From a checkpoint of a small transformer trained on Wikipedia: MLP 2304 SwiGLU.
MLP neurons of a small language model. Each row is named by its layer, matrix (gate and up: input weights; down: output weights) and neuron, and shows model dimensions 464-559. Each number is 500 + 40 x the weight over its row's rms, rounded and kept within 0 to 999. Numbers have three digits each. A neuron's up and down rows have the sign that makes its largest values positive.
Before each neuron's rows, "fires after" lists the tokens most often just before its 100 highest values on Wikipedia text that the model never trained on. A number after a token or word is its count.

fires after: "," 79
L2.gate1083:490511541491523508438450491511536478485533521539501504465462508499497456545543495446492483534495508548520540377471557468513514499492535490472517513583432547509478473462594565503510540530511580408467473473480491451495484548540509491512445514511549523507422519509572500484424430544543489470
L2.up1083:523515508527515523486454517553579510449506471499515513507479520504478522577487516479467472535474514552489523421472492446497568454499446476490509509497434488527466496464603560549571533546498546426492563522526511547464490504450476511496479563447553505483480463511483516497494350490524520476
L2.down1083:527503489576454474529488468478458532523470462480513553453553511439566529442467512568534479547487538479477486502499507505523500460538477521476532457453537488477544496609396453489547508530492535566510546584505551533469497595495457473467456473426491471515477533459506486511406485463496514501

fires after: " |" 70, "," 5, ":" 4
L8.gate1208:480475581562425524522448465519529503502566429525518531455458499542531473537501507526527514457455464466530482427502573455472469477468497563522486481538508563556549489448543542482547485455464504464480483499492508470421510550444496520480484544572512498522457608451496511461516464513427476479
L8.up1208:549463500556471508462464446536478553437519521502511424450507485477558521545544468567534458495513493459465488535456513537454485494538517485526499531578539501505464533444490500493572526436538443509530502532481500482537479476522525567550501499379591437552538461386486501516419515470514522455
L8.down1208:459524503482478456494515529500430495438543456451446499459550517509455478500489521543576513535468469518537550551519442487438601546542375545537475493534427517453505504512523452453572526503560542460524437430469489520484485512501498514470525451532486514477487517505494505527528519563492565440

fires after: " and" 52, ";" 10, " but" 8, " that" 5, " where" 4, "," 4
L2.gate753:490488494466532430541411533537515401534539491484480494514484515463521439486525456508428564456462457521454595481512452528489526485490537482435487567501463491486476497553467513455571564549478501531425506551426478520548460483442448522440482474430473473514437458599507481488504513524523537481
L2.up753:524516432449567542536446536483542418473484495523537489466549450552493482448518503512434508479446452530413560558531477465488479563546504513538482535516451536519510385504477503378444517493456472502460537497458492494544454516446476496461523500480522529513453506543548522541466496499560545551
L2.down753:547490478454515533486517526499504530539473511531561507514455460413492480495536544485532551543533465495433494456549473512487481470579432480521535453497530468498525479557519522499476476508516487563564548464449496429481516478502468531459428467489468485451509488416507526523495479487493523475

fires after: " |" 42, "|" 14
L8.gate1892:450589540502467456427564518490536498498473492478473522500606475496467537485496501546508510508539490438549537529495486506493475538434527479463464538476496463541489457511560478446453440470464515500503472517562509601497575482530490462453494456510528435477502497511511475435556506525562572465
L8.up1892:476494554557490432460460557492552490548487555544438505525468528538496495509511470547500507472506518447435436457469507520472500528544526461516542465542441508523421450544502493546526506525511445431390488416493558461582508450553530494516482590507509496429553425453408559508477510542511529590
L8.down1892:557509452479572580567492499487517513495519503475480548478535517475554479517565570511480430431441474547559618473556515531528462550515501529514482501475515482531516482515484507474472510488463492533597649478528495532473516528458478562477556480497503474494539499485524476471509562537538518483

fires after: " the" 41, " hp" 5, "–" 4
L2.gate499:513528512507466417479398496538563380499496489483493587476449509522552532534520505531512429529422546498551554520455534475516484465391545524497575492485386527435549457478491492484491554548511506563457498519540563461516468472457414502489482474493521510502570491561436464500495489475500425545
L2.up499:572534514519557513460510473522474468466514432415470515517534458495506526505395469480426518495561519493519475465534462509550544376395558592508509514439455539520558440439469469479518469558488516499487576445474518488563530484528495484518471485503477405531497365548484540510477535571535513484
L2.down499:489513483475495512532535465499518505591422553475497444557527530521481452528481503438570471478545493500524514490564482536535578491447476499470460515535448529480524474391487488532443431507466576454553507531446497538536488430516475510522535427462489544545492475490529495475499534546437438481

fires after: " in" 20, " of" 16, "in" 9, " In" 7
L2.gate451:461464553552581573518497499507503513470437477492485483475531398531516506494467446517444528573522588493472509540508443551514410506556532495545406433563476470514435470425465487470483516531449457541539493494542517455478480465508451519489512478524542509497495440412430518546496503481498459537
L2.up451:576444565495623496548454555487513492508514453527461440531486558569507550482512517462476462512487549429523523582552503543485530521473440577534530520499519528461423460525408460543559556430498542531463501509509472510544500492510565472468457475474520478515510475450501523586548510537492493529
L2.down451:551457520507523575452497553528463484514549484515457424507479460450504518533590484476507445525530543481445493507500444459399509525532566450514510474524540488506526476510446516407480432459475473483440515502531557529538479482458516467387574535479516484542542534505483489519547529476487498570

fires after: " " 41, " (" 19, " |" 7
L8.gate409:487544523506480392544526452387504485499491561516521538519471512500501605422452552527439472497480450475428472530494464484470548505490468463491551600502506483503530540507460514485525561502510416470395475538545456508482476567480490470488478494420505423485527497498439513491517445461514472492
L8.up409:402511462490497458517455480507526504476579509546508517411514549578511543513502471564474445553488532487461518555494479519528511544448465486513572497507511544400528426421584423475465447507553404502462534456495479559549497510517587481561475484541473497473514570505476527533519477506508514495
L8.down409:564483589469511512529506516605508476610456528519540488454570493509506478495492512415526469496521437516503491394476535504542576477567618527459504493540451505586541519541510503518535493558484486496528435525453458516447497559525494458527521517494446472529519566534551528487458536578509471534

fires after: " |" 30, "3" 19, "2" 14, "1" 13, "4" 11
L8.gate606:471495528470514500456501529528606490471472475468422561450532577428469473462547554517435518494512478467538498567476562556470529500508450509508512519578470548470580489481540535513498515528560531499512457433532504438458494488476553546532480505476529512480531478511500441461494594450500494509
L8.up606:505443565517567491522535437500490476454575464450464462538550536526375463480574526521451530514484584456517559516432477542467426445545500510492504515490439503511540569524485457509577488591449522533561483569500421503539483544465552550417448497380513427504502459403490503514528499500498502504
L8.down606:481522515520490461531483589556412475384520479492417511552479506513505513461517537477510519507483492461573508518470512507484506425535546587529487461536506537502482515523425487518501478559501463515516539527424490506542482546493466472478514546524456511483462475407475501489425518546510455489

fires after: " " 40, "," 20, " a" 5, "." 4
L8.gate374:488445561500600443568506486472478488501502547505474537510452568416489509553522469445436457506483540459450469557493452485451481567457474515460554520481496541461507453496397467550515485529472468534423536586516494482471475503541514537482531491470448513528479476506512482474519476462490493607
L8.up374:474476467488520442454517454536540469444496517524519468485529495513475458526487492538435527456426435502509475517489604473499589561523432496502504486511533513437484511470535484434455505426471560507509454545547489532428564590513506495527456459539549479475507454505563439491491540477555519527
L8.down374:511526523520436509556513529435523454563440518548501480478510582501514541457509483494491442394465544560529477468431503538481549525451555448510457547463496552502489538442525490473567457572515434522496451504519600555480431466458522456497512519480513537480508459473541562555455513416460497457

fires after: " " 56, "==" 9, " ===\n\n" 7, " |\n" 4
L2.gate714:474468500526624506454547448546459494399467504495466474508526488461501444447523545538462484495483517554488497525479480458501491440564451472477504495492503505545466489502473524564470550410512490441474565461502514574457476477491490530526493535528538621574497600512514492547436484474504447526
L2.up714:513505474444525538481510500493480501516494516478500568442447543495559455530462554526519534440461515484524551461440527541468476463446494522530477503512538491511549465506483580529624408583553465579572467511430514514521516496491416522559490517458493546593495518447538485461430489432506512445
L2.down714:511508490491526493540539543471536465439508473470483538563454522498502539552478472528556513472515414487517514496486541546478514513455497538513441494442560484493514446515516441512497476565506483490408443475494407438562535524504457505525579568494509474476501537535525457533458466532535518521

fires after: " " 30, "." 19, ":" 12, " |" 10, "," 9
L8.gate2058:440499506516539449500567511538488539537398478610508512441481511480489508502503494509431493531503516499490448495541498530484547599490507463473526456495500540498607490487506492507461558496478547490460514518527500530409460478527532571427514501465467513495526437504515481543499475483561501500
L8.up2058:498522455497503496511506495510497553486493540510546513498507456543483465570521542497501471543517480526458516527474497610442540472493469486551479488486406453474436513503507492485486477420481474491586607529513477521492481527558479421543490520510525458489490519522547438505529554534559444528
L8.down2058:432449521542479478519491538481473517526444500504551449514534502494493513488575503462522453501407511523529501564520529421470513564451498513473502503466539475548502462500525466559569498487435494446458483423448532563407515507434513596474475520488541528495549495512497476523500462550548531468

fires after: " |" 40, ";" 13, " " 12, "|" 9
L8.gate762:448506483508480481542463467477492558442475486524522428498498463532529506434454542531554508473505429492501494489541441498469495516453525461510521469469513544467428496508556384450500544451479497516509499509495535529445494489509515514543539531534530547521578493481504511424522521461506428552
L8.up762:563498494513436526537518486571464442472466453542493545436478436506496478491512451448510545469444525545490552471493528528492512480504493460531462477546493409438422506514595472493460470400492492523564532547545520538441438464488466493527553462383478484499474542465486419518509508484553405545
L8.down762:520537495519491468466417474536494489548495537540488482473525465495613496537458523511559494497480449530497467574465452466441478477478488490521446574502540486570465543480542445505459476465531491513542458429514477540649491509510423454450538513515542521496485524495477474482512509452571501481

fires after: " |" 36, ")" 18
L2.gate579:451514500495498485457510508403482484540477472509557515499550590450548514436516541534507545504546509503556523585543453562461480469518520458486565536497483430516567450488528500508504492500545600571457509559493496530479493491521535499488530483366472528519514523461523454440496528497465397472
L2.up579:520492466437451526560478449534558567467495499487503469472565518514508484551494454508434489464448481522454487443524507493493463468536509502481521591457548506469560531475490501476518500463515473545477489464434484549502452454531539470500482506418479489449548467521497510487487470450523413530
L2.down579:552409515444533484497480514490410494427596522490527479447433518546521530485492578495493445488527462536519491459526485611507542409462491516495480373481501517502535421508538480470436491496496484500441515456524533492526554505469445559489455379565539536556469513485537478494530511434403409529

fires after: " " 54
L8.gate610:504461466469515544504473489449530485514584523522513528522467565472563484605562510483556521514492508555507455507458494499504524500469459481548470463501583528504435503481510466551480497570520508434544525511459571557442523482484477419525471524533471505500422542458491466465473507521503426443
L8.up610:525525497465596529505456532503465503556581490552471517520453520567499464536533511484589454527497553470589377552525512475408520406423491526573471483510495512488482520472470503498477579558441382462534524507457537553547481446591480468462499518513512516475399616465493488516521487490479438534
L8.down610:535441440525582521534572472517556468481501511590484500542518484542492468468552522521530553498473564501529444498421414543476499509555468483563499548528514452549508455491492487520390498476477483490514510552475480516515529449495425440462522441502432539463482494536481525450477531460498511436

fires after: " in" 34, "In" 25, " In" 19
L2.gate323:505504540480530554423506459519529486467502482436522517492519446498486512495454507465391511557487478551549462499545437534448488485482551481539468480551430568524477475476482423418459516412495421508475480456382495488457500545481519470505486537545537434462474486472504476563508550500443537533
L2.up323:504501522598569530471483508515495520490470489517496416472486504523490498478443561588452481517533579476507490522453428520447479460497483442531460535519486569555462523470506544420507556439469440482463492484471489535475543494458482528576450567501517477508496517476494527510553541510526485503
L2.down323:484541488426496468515525485503551509477514556489461478478453478540510501477537472505490487519503531465527553526466472552479509556511495504508498523534549478511464531482503470453525377411485458440469501512469525505440543521483514563448467502483473599403498527484486447522487512498520480528

fires after: "3" 18, " |" 17, "1" 16, "2" 14, "4" 12
L8.gate1115:489475572484499490530448487528571545538510539544508514402498487487514490578487460508500434533445515562576422529533471493537548533482446467498478423509542509485522461480439515438511532518482494479488524450485523425470485491526502494468471544507458462483421573473469530543512385494482468490
L8.up1115:486490506512453597456396406522461501508497470406514544516575476441487529466550516467499562577458504436519508544490566523499517526511561483408526467548445488454494524486491529511527580464474593529444542506499470518486536500468522513542514443491553502482561519472562528473522506495542472421
L8.down1115:472500445503441516449473479448508442497445527512510500553490498497514448462505506499472466481511464521505448459436548454494553451488563506482491488535457547404486585538506547600473550483529496459486542552532420470519503491570534496516508495484415528525535485454476514513474492332488566558

fires after: " the" 43, " an" 14, " a" 5, " age" 4
L2.gate941:482483436480488469530533458497569476527531554475502457474462511526489543499569524422488404547491472592463335485460531527470481454503507462485494484514490491480550568489589468423561503556519518533477485529480481530563475540485588550502468413525461522498544462464501476472535498438522540485
L2.up941:514525474529521568522516521460555538514564543472467550558504487486494502457512517533524482483508532461464476591497514480527460435478413540526466545557482512451441534443574548431523530514464454496460491495534433500535567474436499580485525546468513560527537502493470529485531471543554498499
L2.down941:579493481555529572433537570536515523453543463520515623506509501473539606453477492503452511526510520520582457572484546482550551420426480468450426485567521494494495453432469556484561508520492411502585490498523450567451533440449468577501508568522494470500477516489477440554499485514496444468

fires after: " the" 55, "′" 7, " a" 5, "The" 4
L2.gate1250:508474444483510489574560523485474506559483536514477514552556519497521487552437509470489474484454507523465465411516505556418513538490564541542542529554548473499531498563552493471586542510543510464486548505515530537507456517570462506437456489490531539433477433451467572534558560504515555543
L2.up1250:550446468585548531490492545525517523486471561506512450526470577495541479434510473535561435545487501485549478549514435564506503431505518437527513531450565466528478552457471536496505501467382510458530442518518451501521547432530569542460460492506458468448462593539500544502403526468661510558
L2.down1250:496513569534532458552486509482527500465500503498436529509554573496500503407466527520439421535523484526571490514504457524558503532473459470454476450482556521482470541532543463496479484486471482502459507495546506448484500504466535478500538502546535512487505470579519549529527534490488446492

fires after: "," 21, " the" 16, " a" 12, " an" 5
L2.gate471:489484521506489488407501542555526545509533517505471563431522508500545413559450531437472564555443447473506438470532490425500502491452507547502530417418463447463503543505511512486517500515528489518460445539556503498553538542513511555498484491486584515577488453558517420519432443462505470427
L2.up471:531521503486539555517543534504522528533500489579445518470477549447522468460447515460485532497447457473520462488503508459552510452415517569550518492442493496526469493529478569541502504454466468551436512595572430569498536544472530531484492474511536517481459479559525514513487482488470498516
L2.down471:501500531534480534510518553522545509515455485545528486504555512576549472523543492404540523492590520419515516486581547483475493527424488404495460437501444488484546464551461505451501482501480460486488522509435480536526547506487411508463507566476498529566517498515497464509497522498441446524

fires after: " (" 30, " their" 5, " its" 5, " \"" 4, "==" 4, "==\n" 4
L2.gate2118:487437585411486428542489499493473508517437520445474542469495505485531566498476413539458501439497513472478479505577493470546475513528448519417547515491519504434526424553465559447517494453555549464502553464461499415546504487516544545443532428523539479513485560548463478500520573460480453524
L2.up2118:527477513426456497500449435480582519543440539454529555553481529511486559527471425591533521458532514504513489464496491506481550458551502518508516510451428535491510498510476552553440499425554504492536536512495565467482494484449459478486496525447494498499466462422472515535526509427484498557
L2.down2118:524503524438506440508514553467500436487476584509536430525498525610504509427467508527529518498561511481490517592485515524500537497525564490451510440470487527575523494455541605501504430477533485515508498604541594450534501430512470489437462496525480567486508472523486484477468484483564530597

fires after: " the" 73, " The" 14
L2.gate293:582512543524479418500478527511453475463459532550452488586463572487511463490532519499496481529505450492532495471491512479557458404480528576479561510442472476519594479538488435529516560575500479517480521479537474498525460475519435555500515507478513535432487424536515546478421614463504465547
L2.up293:509450477464499491477479492460438530526487459517413516506532474496517496516494486482525460514524543491539515511470551493509477510482525494409461491491496540508497462492453476474530437597604475472415522500489553508474533507419497464426513498490538498463492497533551463490508499478565556474
L2.down293:548516475471546470427526545597516485570495414433493466507427459529475432513490476440530472454515460565513461499604493499507409545548538504446421427503501476481512476440461484505543473480585526436385535489520537568477471546462539516557577498511411508473482494503511579469456512414507462497

fires after: " the" 72, " The" 13, "The" 6
L2.gate1736:521516483521598557501468467476531491487462478552529518502520533520504463544533525468442522526433484540465488440533478473464491535519498528445527516472446479549468441496466489452455561582470465484528509433516552560554509529575447520526503450459478483423515534538380533516493473517540549546
L2.up1736:509562491461506468512494443463510489524484532512513578493525454521482465502525474463518531504459467491540527516618522483514417513505533488422486465512432459556521462464556456523509486504519509487503569456448550485437554529434519487511440574523570497463561483525517465533528553559607562474
L2.down1736:516460458498514463520504449490440498497500528494448517526511471560512505472500479466532482473447547496501542433545469503479467561507480537459517528518501443556534515512427443511453422429480496487496514568473543486582505589472487460390511528496525502589503484434557527475486533514511526533

fires after: "," 40, " such" 27
L2.gate2272:431534521493469459545609515476536538432431468535538388456529447477474476512514556496459473511493500529492495519479523482515453507469498504466544466474514527566477530481436511569393474422474513440525427410587467499516550516486579434516507488487506513421563528540527449501423435482516502566
L2.up2272:441526469436546508514564596432493538504481492486504415501459499534490505503530537483451469511479521556499496526438426488529541506442485551558468492469481529509500474550520614468515489458446509535526475503551462479515489524546570499429519471525503511466478518554489513482468470589475572507
L2.down2272:366562510531552504473486523433521516428514506513515483505490542522458509518578475509466425515499465424436496543523465495552516516506545472601483402516526495491470556544459570512504489566483541415520503444473521532489509565534493506457511433514453535444477541578495501547488499500507507504

fires after: " |" 38, " " 14, "76" 6, "|" 5, " January" 4, " Cl" 4
L8.gate69:478547546502538525543541536541504425521513479567532503450618450519540492444475530511447482440507491489385574452473507476558478467558507397521487487531496459476403497564541523438503552505517510500524497488507481528480436482475542471442463462474530480464529545488493496426474538527520500464
L8.up69:427501514494522512477503505485511493488480544518520581545529512503463568442429472491492438454418457484465446472521487556471493510532529457493474506527459513503487476478508490516469528569518524538543518458492538578486551517574500482473499445482489446423509451529549453476543445421476484543
L8.down69:472498509532547467533518564500452428500541446490499499464470452470472478472529506464491491513499503498462530464437527496616461481472484393475575520498507493484456507527494517512475444571561526449516501499510508487525560530563496566518473507463520501517477558521445530527520568499539511519

fires after: "," 38, "." 26, " |" 4
L2.gate863:578454506506488509532475521537500573459486525534563504489555438548456508446509467504436457465527470522473472548458515470550424527450530513539458516509548579530485480502440478523476554454508538554482513482563457500532546451468507463489498461531521482475491515504518541511467551562434548472
L2.up863:480470507522514543509512483508501558563476507504555448504483569511521425463517498505469494489483555609553512480553549506563472560460589504453503515575549509469438408517497513539499538536504583510453556542530461422476572460492507498487522485512547439489564545563557541478447477537500498500
L2.down863:448488532508485503478466458489489478506517509519487475447492502517464439504486475497440469534514568460412564561504467483450506488498502506542515450513492474419482480486488466490502450545516487575558520474538552489462546483525525490457533575463540437467512466538503439548495511518544455502

fires after: " |" 44, "|" 9, "," 6, "0" 6
L8.gate756:527440472481461488463496496512549473511476480534449505522498462460485447483540491511477433543545498476536507503499481484452530493436507481519523445562468457509486492487401517466515501495376444497499425502504498446517510518490535479480511489561488601505467551447510486460438507476463423570
L8.up756:441399459548533595545469558493562546540520527542509523556562493492498503513500564517426470562454534526559468498516510444513543530458507457495532528503508484499516481452495442568562495575488543461478545518511505474449451537393453482551468471492481537539425465507492488477490500561473556545
L8.down756:469462531495505607551468514556502550456435510475550543489530544477525417552488536554445488573480427556537534417489534498499471492464564544453417530521556497555508443484526492483513403531532551487493557532471507451442510472543389515486533509502487465444441507433514533471534491524536487467

fires after: " of" 47, " the" 12, " in" 9
L2.gate424:519463444440548501519513528454541550500562517493489535520433394538503536519481524494484445535616548447485474492504502475480394447501534460476495431538522541389529496489504584473457511579478445525470607496459441539471487552569438544472565550511578507463447532556531460480516513507542538536
L2.up424:508493551511589480480526490533499520533468495505530552522537450512409558439548478444559480537537466470477530522455528511499487545516502570456468480457521501538485494500448526453523542475490517469484457453513553560609449531471535523537392547435563540521495474458515536498521562403463538437
L2.down424:425501515521555463480470495480545465493516456482456523510468542411535479447470534491539480459550542503530388502491482520480528531503484565528490505505513497487446571516520437484508533500584397477505580548520534500561494547572555485479463546439517572546554465446488534528492546506480524487

fires after: "born" 32, " |" 29, ":" 4
L2.gate2171:435502501429455502492500417455503504539434477540480568499417555499531435544476540468486494500489532429527437561513495518510532485496523482526536441491455552505533481490465516521515508495582496448536451563518485501529558478491523518529507500530459450493478487466604476524485511567448442470
L2.up2171:472487438527486527503505480463585591510514487506519555489470497557505504592458528564517503485483488467482452444496516509525573461549552542509531512482550493495469526397516489568525490526514446609513502492504479527464535540505551566462524521440465515499497552515413517483442501530537516488
L2.down2171:495485474553484451520520387458534511441436481436471499434473471490566473513450513518574495521409501543510477502565582529487530434534456461501517539453516443491481554514453523472520494506453504482506487524512542575414516550511480444463496521517587528516451499499536523526536496442547503476

fires after: " in" 26, " In" 8, " of" 7, " to" 6, "of" 5, "9" 5
L2.gate1965:519494497522481546450529493519502507573521502533511512500458499505491477451561367525512522485513534522542508493541588510482476501549480492490496468503515488467530476458494453513454527519516438476498460547516467484390509459491501540556481589484481469507512520549489470568603451471496489563
L2.up1965:467443523540496427504442499480597487460465446525483524478459575529479568516486519496476424475473497469486474523478494505525454529538507477548486457513499537517526544508430461532462498500475517502492517508519512486445470488460524508489477538433601565501481553514478457596532503433558517564
L2.down1965:480565461476481469436459480467533435483509533497551496476500522520533566580501472492485467476554449499505505532447473468490467609541463436478579490534474524434497512463514515431518571539444461538437507509513470456572562522527467489471488599516530580513495459494452483528537480532422488438

fires after: "==" 58, " and" 7, "===" 7, "Personal" 4
L2.gate1854:463546512510486519506515436473458455501485543516503504540471497538502497551555502512478519523526566487492580544528524519482518481452499471543549543461513478573483518453444492445497560538512505448485563500566501481498379496476520551478515496466555505498508509529496506523471573529462505478
L2.up1854:500549530478452504502508509487500439511534531491432525510478464462500439526532481573492530524535491518479523516544513499544557482447480473508467522468489400493489526423446474537473475446555539524535579477516531493493497470493470520503567507427530531489504547494539516527450574546533512510
L2.down1854:507544561483463472536522564490544469486495557529509493488534474535485505487525500499468495528529515464466532522528552554576499505399488503482496530477613408498544487504481543488516471506474553506508504469437517499495444494429520589533520467450460420509499482532538484498469478484495424507

fires after: "==" 46, " and" 15, "Early" 4
L2.gate704:508509532455534516493455470530577563505515503517459537502492449496490495478588562521525482479480499528540470496485554464555541453489542504491490492494510494476556485450467505543516448456513479469548525463467439484538501477549478508528518548520522610547490480484493488489471545492535472536
L2.up704:554465486495477504415494520520584475467491496482445453443514476469501518514455500476464454502528440450482475446466475493449506542511562567509490521567432478535512507484493531474440442479497504532550477538477511554485461537538447573513524478543575451577514483563526561430510551549477470497
L2.down704:538523484576549479469409493512475516469522489515436502490562502440487503473458469512553517493550437482560517411439516494432482504500575479487430505459470514464465495466501515508556507443472452502442501642519464461534527492543568546514543489528442525512460462599548494538506461525502440524

fires after: " " 58, "x" 5, " continued" 4
L2.gate1810:490539510510410490507525535576504452467544408504528470521505499461551509569487536519449515464490490476491462547497503411475548467483441431513459535514486599546505459464495458484461522544404451510486489505442489419456518422511441499610510518470529484515464458491467521417543507494476486484
L2.up1810:474535488431467499579456589470513546571467567541513504486451460512545485502445535431536497495505557514558456471542496507540483479461467568595493409486507426474535525520503485532464507457449505493517474460489444557505491429536547459474564528525495516500557528484581490557575479440599504549
L2.down1810:465469459420463452488488511487526419564472482503558534457481482469461518480418476462482479459517509529450532480524492475503487569560567500505480476494493540490468493500535486556507557459492518436477498476602532501576415429527527548542483517486442583488546510516467483497496464462481461522

fires after: " He" 17, " he" 14, " was" 10, "He" 5, "-Star" 5, "," 4
L8.gate508:538513512496517506526515500474422546465482520556496556490542534534497462589543539453484523516482509509625538497492477499428431571473500496509441465556590463445503515502558471521598514445546496493513473538477479485522523526517434489563484531528577532485466434520488530523455464576532504607
L8.up508:505526462529446525458533516506513503466532489506550515480603465557530449539432514448525554499506511504494465490445532482448502540550476444515469495501547481478501569476576525439509583508550541495547530496486479492481493510565505514516460493454512538481532453527513467535518517492498494474
L8.down508:576512553473514548472416524485465511568540518434501510564469557504498447433523531464496502504501480441548533483568537503433468451545547530561481454506472486582418505535515466480587485491454511476532425532539546518468524538498503596486420509602490503507501493464488530523490471451487528479

fires after: " |" 25, " the" 22, " late" 7, " c" 7, "." 6, " " 6
L8.gate400:455514491498461450527450480528522411509562510476449471521450522492515448437594479482478493482477479506611527564525483498567477441473449542438535444473544511429522436518578484503472439509488411488570468489463453529465542472518528448520548543505517567483483468470484559479453501568533509522
L8.up400:486497496495465504515472469439518488444573557424489477494496503527489551491469532538467536496525531471395579514523484481575490474454491453534518483530502407494530500487488534450467502497450552492548514555509483526481616462529536448578445527483467498525452482470454546516456478493544482444
L8.down400:495505487432507510458566462473523589514456469472509490553478497598475494493553497519529557542466463477403492455551535473563522521477531527437505533468506455493538414517465475463444458491527546494509492512534498482477501491460487396510375425442464572519511471472501521443527536493494443502

fires after: " |" 46, "-" 5, "000" 4, "," 4
L8.gate845:458458481549503547468508534467492431460504486476529418489461476501477490530501527499435441498429506472507553503540507538536520511430486499495471540527444504498525491481484543581508540547542483454557552497499507483494466511565441586506504532525496468436476530511587520459531467470480464483
L8.up845:453491451476501527478486499499499508451531519516492495440444483452495509542517475496499522437573547502466562490465430526534464471500436413544530469484524483547577469479592500508529525509507526488567487417497489471432492486556500426536532530552524490479539585434567475518523393465561507420
L8.down845:461444484528483486450510573484553432560473466461539495494551411527437535563542507534481530515464561432466546506524505589506524507503536412449513481577505459500457437445545558529523493443536405456515491488505460483518530536485506463504549481457479503472523461543506540510538470557463445482

fires after: "," 53, " and" 12, "." 8, " |" 6
L2.gate1075:645552488469514481483443475491463474516466491531492409510491558471553476464494440457459480585497485381520530458537469519502488508522499553454492516483488499446506491475470477489418530464509470490537529550554485527447552549472506448464454518540454449530482415492464413553484419438457488537
L2.up1075:603501502482497479492411545479535475451436570525508529517513510513472492512544483524463543489491448487586489541568422518473529528502480561519539469579500533510525443516570501460428546497522503433484496512462508441551522497524538489495468481489506455547445504555468475519541454399506545448
L2.down1075:486457577510471573439503466545485538450473410450514537450483451435538508506452538499501555475482496526530466430515527509551436498525493469409557500485523462510495494496434470602537517515522496570495471491564527531465482451506506520462544504507460584497511516461529500514493424511516504517

fires after: "==" 56, "===" 12, " and" 11
L2.gate2225:446543571465416477493596487456424474576553475510456504514500573615460490555472497487520532520453507487441469461512500576524458494505532521470528473483477497518531477432524513421499532469478440473532511482411477500467410502485461516471551456479506507507488581557471446524472539507522459452
L2.up2225:525477479503526500493494436467498469462468522444502497483435551468498434469599489532542546455541569509510499521460438502560513523469474433404524459529454469542512476511508387513578507432519501520526553516551539508533524545483467553514536536449571527556430536489519451520571461536612490497
L2.down2225:454451462426547550513488500499503518475504539545468495410564550501532511513565530509479524509505535428543477555396498529543504557488530494517531527527553530529487520460449506541484455411531534485520538452475521442464507451516568546495505544410489524505610530486569437506563496501491456464

fires after: " |" 73, " and" 4, ":" 4
L8.gate1260:519507519428476534547443470540490448502514549411474493472482533524472517441475502501480545427466558504547522555528531508527428466535505472489462468540489458480528550447482580471595422541583459514453503486483466497522523544503473525505474560545488537511404470463497551517482430537477544513
L8.up1260:507506476438518505471472522504605586458470504393507517486445492470487531485547446440474518478496498546481468524463438491487557491480509489477492441516492534478463498447507503464544539499532548512455513530528501465496547502629513486458448474548554426470534490529492571507506461461512419421
L8.down1260:483438416468494472450549507449471419511427462542470474462452516538492486506579424505411490510538466490514490528485436529548546485445474553460470551483541478478444441543411488396447572462523493474469444480491437516460477533524449505545519552489437524527459469462450500479515489538483511531

fires after: "," 51, "-" 22, "|" 10, " and" 6
L2.gate1932:499544433547520522611513525467493399504527488555466492488515472456498487534497548419483467472497530527462490472450459517480488532418587476490546486544496531504447502479491468508525529504423540475537463541537533494486533472527479560451510513508452471453503440553507511541528461531546502459
L2.up1932:473538446486457549514541460476498523411506565562491458466456514491479485527539419479454486404538431538491458554555517457518497520572442459517502450513516495476468454464499471476474505490421464529500473506430475471509523447429486459515514522469487516491465515489505469489491476499484581477
L2.down1932:524505504474513534530540527592513536526459507493495476513503516518516491542489531482479508521435562469484528507564488448559518505494394513514484546469442473489513516491522422510594550492478480571477503520456471549449521448541463576511447421514493492574493494473531469457527542460495539511

fires after: " and" 41, " to" 36, "," 4
L2.gate1626:556443407530522474447498595428544457434485503548446493460463457439561459558546561493492506515500410548538538511470552432505453530532512536561562427478516486506449457518468483539455518526503531493507499464530460472455494527441515443524543548545510507492491430430535451506569516493457544541
L2.up1626:478484501538439480423441546545465520534544431500572466487569509499530518560496509478441511396534465461542542446504470509474525549511550545576514491487482465463512439462466502492518424533460540503509515567521539491542523519459532502515465533539587457500557464488449506468469483463475511515
L2.down1626:469499504547567488476529504487504466508494508509436499538554497509429536468441487449456479491541467543432481506492498509534515412395508442480529479509499537528513498422556506453598519487487537506511532456493520519557485487439415403507507501506506535537472510521504461485491453527513498475